Weights of a small GPT-style language model, trained from scratch on English Wikipedia: vocabulary 2048, 900M tokens.
MLP neurons of a small language model. Each row is named by its layer, matrix (up: input weights) and neuron, and shows model dimensions 80-175. Each number is 128 + 24 x the weight over its row's rms, rounded and kept within 0 to 255. Numbers have three digits each.
After each neuron's rows, "fires after" lists the tokens most often just before its 100 highest values on Wikipedia text that the model never trained on.

L10.up264:103133142093102104095143135079145156125093151093086146119126176122150126134146131125089100141111151146181113135112130152137111110120138114134106058121116082143096161147121121109137135069127161118155136146108136170138162079135113166159134115131125175104115147148089126157121113175122132111
fires after: "c", "d", "di", "ff", "f", " P"

L10.up547:130118136133137120099110129155071190153166081134135149122130144118135126122118136129152154118127188160130122122166087139138106119092110173136101137143138143147110151137084135167122137133079145071079102133113115139129150137126123157154145174125138117141124141146111135173153154122106117110
fires after: " N", "en", "N", "n", " a", " Ni"

L10.up750:171178191105143197134140112155112128181138160118125115102154135168106094135083111141112131113163136143128123120149100109087152113105169138122120134156116141165188118122146139135143085126169087118102122106167098074107136129125120118139127130140111154160115081155139113187144161089080122119
fires after: " to", "w", "le", "f", " Sh", "s"

L10.up1492:181131136118104114098124128118052128126165156165121119084160132100154152114134189150135137112124125094168100095160086123149154110097149151134109143124101145148129113132146132182101107104148128160110137138112084136162141123161122156094094174111068068136131099147131122170111125156132127127
fires after: "d", "w", "n", " Do", " w"

L4.up202:155146136154112151179102158182094142102138126173150135164159155153095169138137132095122109132139118123143128148121079115070130111126146153139132137114132104115094126150130117085124140136138111125117167166145114104152117090114107101098147165148101143151135174096093125158118186125129105169
fires after: " in", " to", " at", " At", " Nor", "tra"

L10.up1132:130184133141180134125133107141092122117125121154107157107130141166138151109160160158145136115166108101125140133149112144144156123114133119087087153154123100121098112120116123139134081134115115132108062132152136092159086145106117158141101112096132146155153174121129152140162062147141147130
fires after: "le", "li", " St", "ri", "re", " You"

L4.up1030:168136119122113119096118103153108137124127091123157145181099144139118119114109110144144146153125138151125146105154146132139088105141168156095120092114126131091120148136164097165133136119169163101149152173128117132121144118143151137184076149168125125114132107086085129145124116131106150131
fires after: " ", "op", "ship", "s", "day"

L10.up1506:148163125081097188123151126086071141150093138127132136113095116140153142098142112112164118130151132097097127161118112155178137097145097177110122109127123107125068135112131144141133141109138104146129123137131115151113124134130105146114093097149097160159134107130143140167175144158117128121
fires after: " F", " fa", " f", " Re", " Fa", " Lo"

L4.up1378:113161139104148142094128101107158101107106148132117143097139141135107139104147137159121124107119146138150146147142106149078082128113116177079137102096136083139121114151138118111108123117108112105154136159138107161110123117117172148118127115110135148102145173113097108149125160139175182141
fires after: " ", ".", "sh"

L4.up1480:125120134128109172122135174086122148095133114164116192129168113139113132100050138144113161134141088119177117141112109078134172114103109154103132129164152088158132140142163137135135126073119101121131145093123134129124152125131064117163145118109088110145100132129128120095155151123115111174
fires after: ".", " success", "t", "if", " la", "il"

L4.up392:112167149087157095120131130098129145141133160130129140141135163158095180132134130154088147152125159132123124134128109119115151080140155168155111106123091102117130153155160093162147159127121156143164168116126127141113106129092123144132111119096163132137185109121139123164133106155098164141
fires after: " C", " G", " g", " K", " ", " B"

L4.up58:144150143169148152128136150115099104132166133149169119135118112155110108111139153125097123141137091106130112102127120106130158140150143139109140068112152118154096126138116067104100137133127138123144131100147127135109131141097128181106166160119144156125151116134125153105122142172124146174
fires after: " Bo", " bo", "e", " Ba", "ard", " Ha"

L7.up1016:144134163122096156157144116154115149101133147148107136128096114110125120143141127114119147155130151120125129156103063128097140105154106185143128083144127084165165136128108146083128102133147142128182148141079101149118125127128124139168135145094099105133119143136099136121087137159098140131
fires after: ".", "2", "s", "3", "5", " (1"

L4.up903:163141134116138149112136136152162117096105090156180156133160149133135141106082150104088135126109131171150119127170105102101130112134125160102137092146176133161139114133145080140093119179178101088072108118155108105153164133125100121122120149130122073135126095144109117108160150139108137161
fires after: " ", " (", "mu", " ca", " mo"

L10.up486:143146124132118124148143086153105148142128129175102121119149112150162144146151115136153131140135109102137109089129129074144143106094131105137090106115133087107129104130118163142134168066142134166143136143123075123148138110100123158110109143117145096124121118068109124169122123109134126143
fires after: "d", " All", "al", "n", " D"

L10.up589:100136154107096184121164142098142114158133136106136157101126136142157102103099178110149116132154138116110090154163140107151159100133150165130101127097150102131130104140144101118166109094130086120114088126151115139115118132116122145115120140078122105108107111136112115117137120136134126094
fires after: ".", " under", " met", " At", "house"

L4.up1026:142094165142113148110130127169121137061120138163128115126138141114132092091101172161155125158143145114130082134132159117132121093120128172090121136141116135143130122144151080162147143088110147117157124116171145162088127127099134123139143139126127121105157103088114154125126144116129117113
fires after: " 6", " L", " R", "\\", "R", " m"

L10.up15:165140195119138129119147129121143142108134121127105093117130125130104115113129107135118140117115142134096081144100135088068109102125130099121136115091122128122114109126105164127116138098105098148108148139131108140096130101110145118166102146105126128134168104114158065159138107125137107124
fires after: "c", "co", "g", "hi", "ag", "ho"

L4.up911:092133129130148157111124131132130098130170103194111163177129159122114129165093124175157155154203101153127073141139134137125143128120167104103116121124125128145107130120117079148138133135157142145161077114145144119141158095168120110091118137144144123125109137126141111144161149102125120147
fires after: " Lu", " Z", " V", " S", " So"

L10.up28:098150137129148162104140160145065151136152105138174147137142155146138125106162150089161183096161135124104142126110106154126122120135109121137091087133122094134121150107154116144139142120122153067122139129157141165145150150168125109166131092142156141093173118164141142152154118115124172125
fires after: " re", "ri", "ur", "tri", "re", "g"

L10.up314:134138144118088152113182161086110130119112146157138128066168117123103135077124140146148145123138139165142125163158141151148141117158128152146118129138126129080106146138137094112128119161086069110110133155100147118149161088150118136102126145115141141113173084146093122144145163133155159164
fires after: " fa", " Lo", "ho", " Je", " Jo", "ri"

L2.up328:122099125174111148081123105133156150127121135114114133111112139142116098152117156083123117118072144148166150143132145145099141124147181110116107127153114150091080087129081141080131133117160160108097144123062122156139114112155107121135134110125158085116137121102182063113106134158137151130
fires after: " Col", " Car", " C", "ver", " Mont", "ri"

L2.up4:124106145118128128124162165118110104095104104134141140160110146113140134119108183160103117134147087131149099171082107154120131144124127108116121161104213110135154161132162084154162083100115137134155123147075126095126160112119118099133105142126155139136114108135128073162135122101125142108
fires after: "s", "S", " As", "w", "th"

L4.up1400:142089110163127124134118172106117128151140097104112108098101116165140130145129171142102139111122133100153117139143113140095144112126153118120112112096110120129143144121081155143125105098118126101109113132118143104168135148139103168155131122111142124169134143138083107143163170096084149116
fires after: "In", " In", " in", " 19", " 18", " h"

L7.up1489:159137109156137159149160141125092133161146170117151110143110134110124117155079138114123110161094121143124128131110119083106140122123101112120102139122121111112137156110119148131159126177119126140127160137137118130158107111143109182129083097139083150112128132132056138154157124149153134145
fires after: " 19", " the", "20", "'", "19", " (19"

L4.up65:115108109157131143134115120127104140128131108140128178135102116166137138132157113088110192121079121136128157156132119036100130099128110135104097080104137123109109131147131125114111153137142155142161149147127103096113126142112135129155099156179104120124154135165118126144127139142140164135
fires after: " p", " ch", " Ch", " car", " c", " d"

L10.up515:136118167088134132103141143127163119101121106119157131149142146171107133146126142105095152137124142133220093159147128146123140109113138127118114130115113103102149128154105093175131151148092146140152182152139124113114159117103136108135141131101129139135108113100113136174120160162155137132
fires after: "cc", " As", "S", " co", "s", "te"

L10.up116:165116167155128149125136138156126168127101121173150162126116087105134121135140130104130138102128119144147098131160122126142114106138118156139141084138163078117136133155113155184125101113151188117165085140105080128120142094143112105109137163091132118180148091156097138110103149088091121122
fires after: " a", " su", "e", "en", "di", "u"

L2.up1470:118120116114143155096172171132118140125138133114122146153113133173132154159139150142107110134145141122105121141160130146134138120173138179133115152085125106145133124109115110137064185084095140130123095133120143130098101140139095136132104144078144190125125116131079123129149115125105110150
fires after: " W", " G", " B", " F"

L10.up256:105127120107144116130087124116068150131121130149140162100134122150159117168132099140105120154109115170118086105133127154120126105097135140187101151127153099112116100131126081118114145109091146098172126166118107106082088150124134136088130160080137110110085106103140167128084132102125131125
fires after: "th", "al", " Bo", "b", " mo"

L10.up211:141128149137113117082110118169124118157111136098145184137110134154124133120097139143143164133128139133103123119130145107083120123122144146091138110133110133189140116154133176120152154151107113137141134154126109154146138098151108159156108118158114125098129134156116090124149109149149181136
fires after: "t", " T", "T", "st", " B"

L10.up576:142130154089110118130148155147118139118125156162128119144128155110139164190160125097082110127173153141135084128123106099097084106114176126131107123130145092114125139141107100156146127116096145134105106133116108159116120120133089135114103151093118129095110084162153144156105090082132111096
fires after: "g", "h", "d", "c", "ill"

L2.up1184:137126125101083152144131140161089185110103108136133150123127129106106121125109152136157130143106144125214137138111108098138191099111149125108111139151109114171120133145131144117131098136099116123160142146131123121194122176144106118147131148137114148148095146140122169127131149097131143101
fires after: "s", "it", "%", " count", "ong", "n"

L4.up1346:162122125090123078086138140116126172128196161148099143163125072155111130114072101121102139145131094131149107154148158109121137133134124147107153094117140084096120144126141136164105140088077121150165072125125133129105146098093134120186131110067157109159141104128088159161144145091105120123
fires after: ".", " so", " who", "ha"

L10.up1310:139129183122136144131111132169130136117115123117081162152156107095092101141147116130136136164125170145162127180115152083127137098078131148105117110111104129124113137165132118135118142128171146137189149130156124142127169141148125146121161116139114136134136159111096156156184159075113135110
fires after: " V", " A", " Pi", " p", " Ch"

L10.up747:113121157124116089121091127118112165148133145103116180104096130153160132123053150132143131094113131122103110103134147119121124108144149139128116098098077119141106151176161139124167131119096117158092131154142083127117132104111124153119143116089073103140103134105120123152149121129127141102
fires after: " in", " G", " F", "d", "ff", " And"

L4.up275:109141107103128137136118171145104142172133095122087171086155126091136150144077087136132141114124110153131131157111126100152101110112113154149135124166125096092137122141108138112133134150121097107102107123152114152084145112170116094145126122064131105107123122108130114128108121157115122109
fires after: " at", " To", " d", " +", " O", " D"

L4.up970:131140157125139145152147112099128176148147122139125130131163120158112150155142161110133146106137155166150092137120137139109154110103119146119087143135113046118115124120164057117150078111131129124092111132143125176112112114116089138095153144158142163138145135100128134114160106104114109136
fires after: " in", " to", " W", "ed", " Ch", "mb"

L4.up212:143118135120144103168103121174101137125144088153095146129168136144130141149137145134142125118130158111139104150133092119143102100115150113126133131114126127135136146171154131121098123132121087112102118135208135131135090127154100110124114095128118107124066078146130111130135178093129133142
fires after: " to", "w", " under", " join", "st", " young"

L2.up573:149124121152141165155102149140073124135136150150138129117130114114136141104100157149169119137111118112150120185135158118132114103125098106110102089128100122121133154172128148121102145133168134119140115150153133133136128118121142117164148136145137143123176088104117121156142184137137112141
fires after: "\n", " the", " c", " se", " w", "c"

L7.up604:107115164178127132116094151132114139079135132139139155135164136155090125146137123115128131157157089147160131181121139128088135115103092139073104114120137139143121083135120172134115145164119113145076146114144035127149160109141131125123115120168152115113102142141133119139119160130111168132
fires after: " ", " p"

L10.up316:172129157085169082134146130113136138141116120107112187102128120110170148179115126123124156087176137143117127189136090141170133094145129122211137081127119103151146123138159155101117120121143147113131110160124122102108174110159135159118116165115118096117125122127164123143145140170128106120
fires after: "s", ".", ":", " as"

L7.up605:143099116153123096116116140154108171186165126129143133135164117162108116155112120086133110162166114126115115146098089117115119105102112148127112148131164079142174150115101151140122124077163136111103152121096120145116155106161097154140092152151115095097142107127077082137125153124114113086
fires after: " 19", " of", " 18", " same", " that", " the"

L4.up37:119116110155137111072140083140141134096155113128135152141103098157105157120110124121131101132122144152163133150104083136157135116124103146081134138139141092093144142164142149101149101127106114117153129125157132137123144192132104129115123097153146103123109115148092116124132162131143163073
fires after: " ", " (", " the", ","

L10.up1108:174113114078099111141123160151108141147118158158167078118105125145134128147123141124155181136099128145113106153123106108149135113111106125144120123128157122103106159157121087160119128133140163137123163147118139089138134106161118128166091093100124143099116096119134137116121145126167189187
fires after: " U", " United", "E", "W", "S"

L7.up932:118101133079130117115144124192121156114132105104124126126116130155129149138123166098093152181149150137138107111142131129144106100128146141176132109151144127107125100120138128065120140137145150121166100091139119158110118123132119151146117129127095136090085106151068126130139102161145127120
fires after: " ", "e", "r", "ne"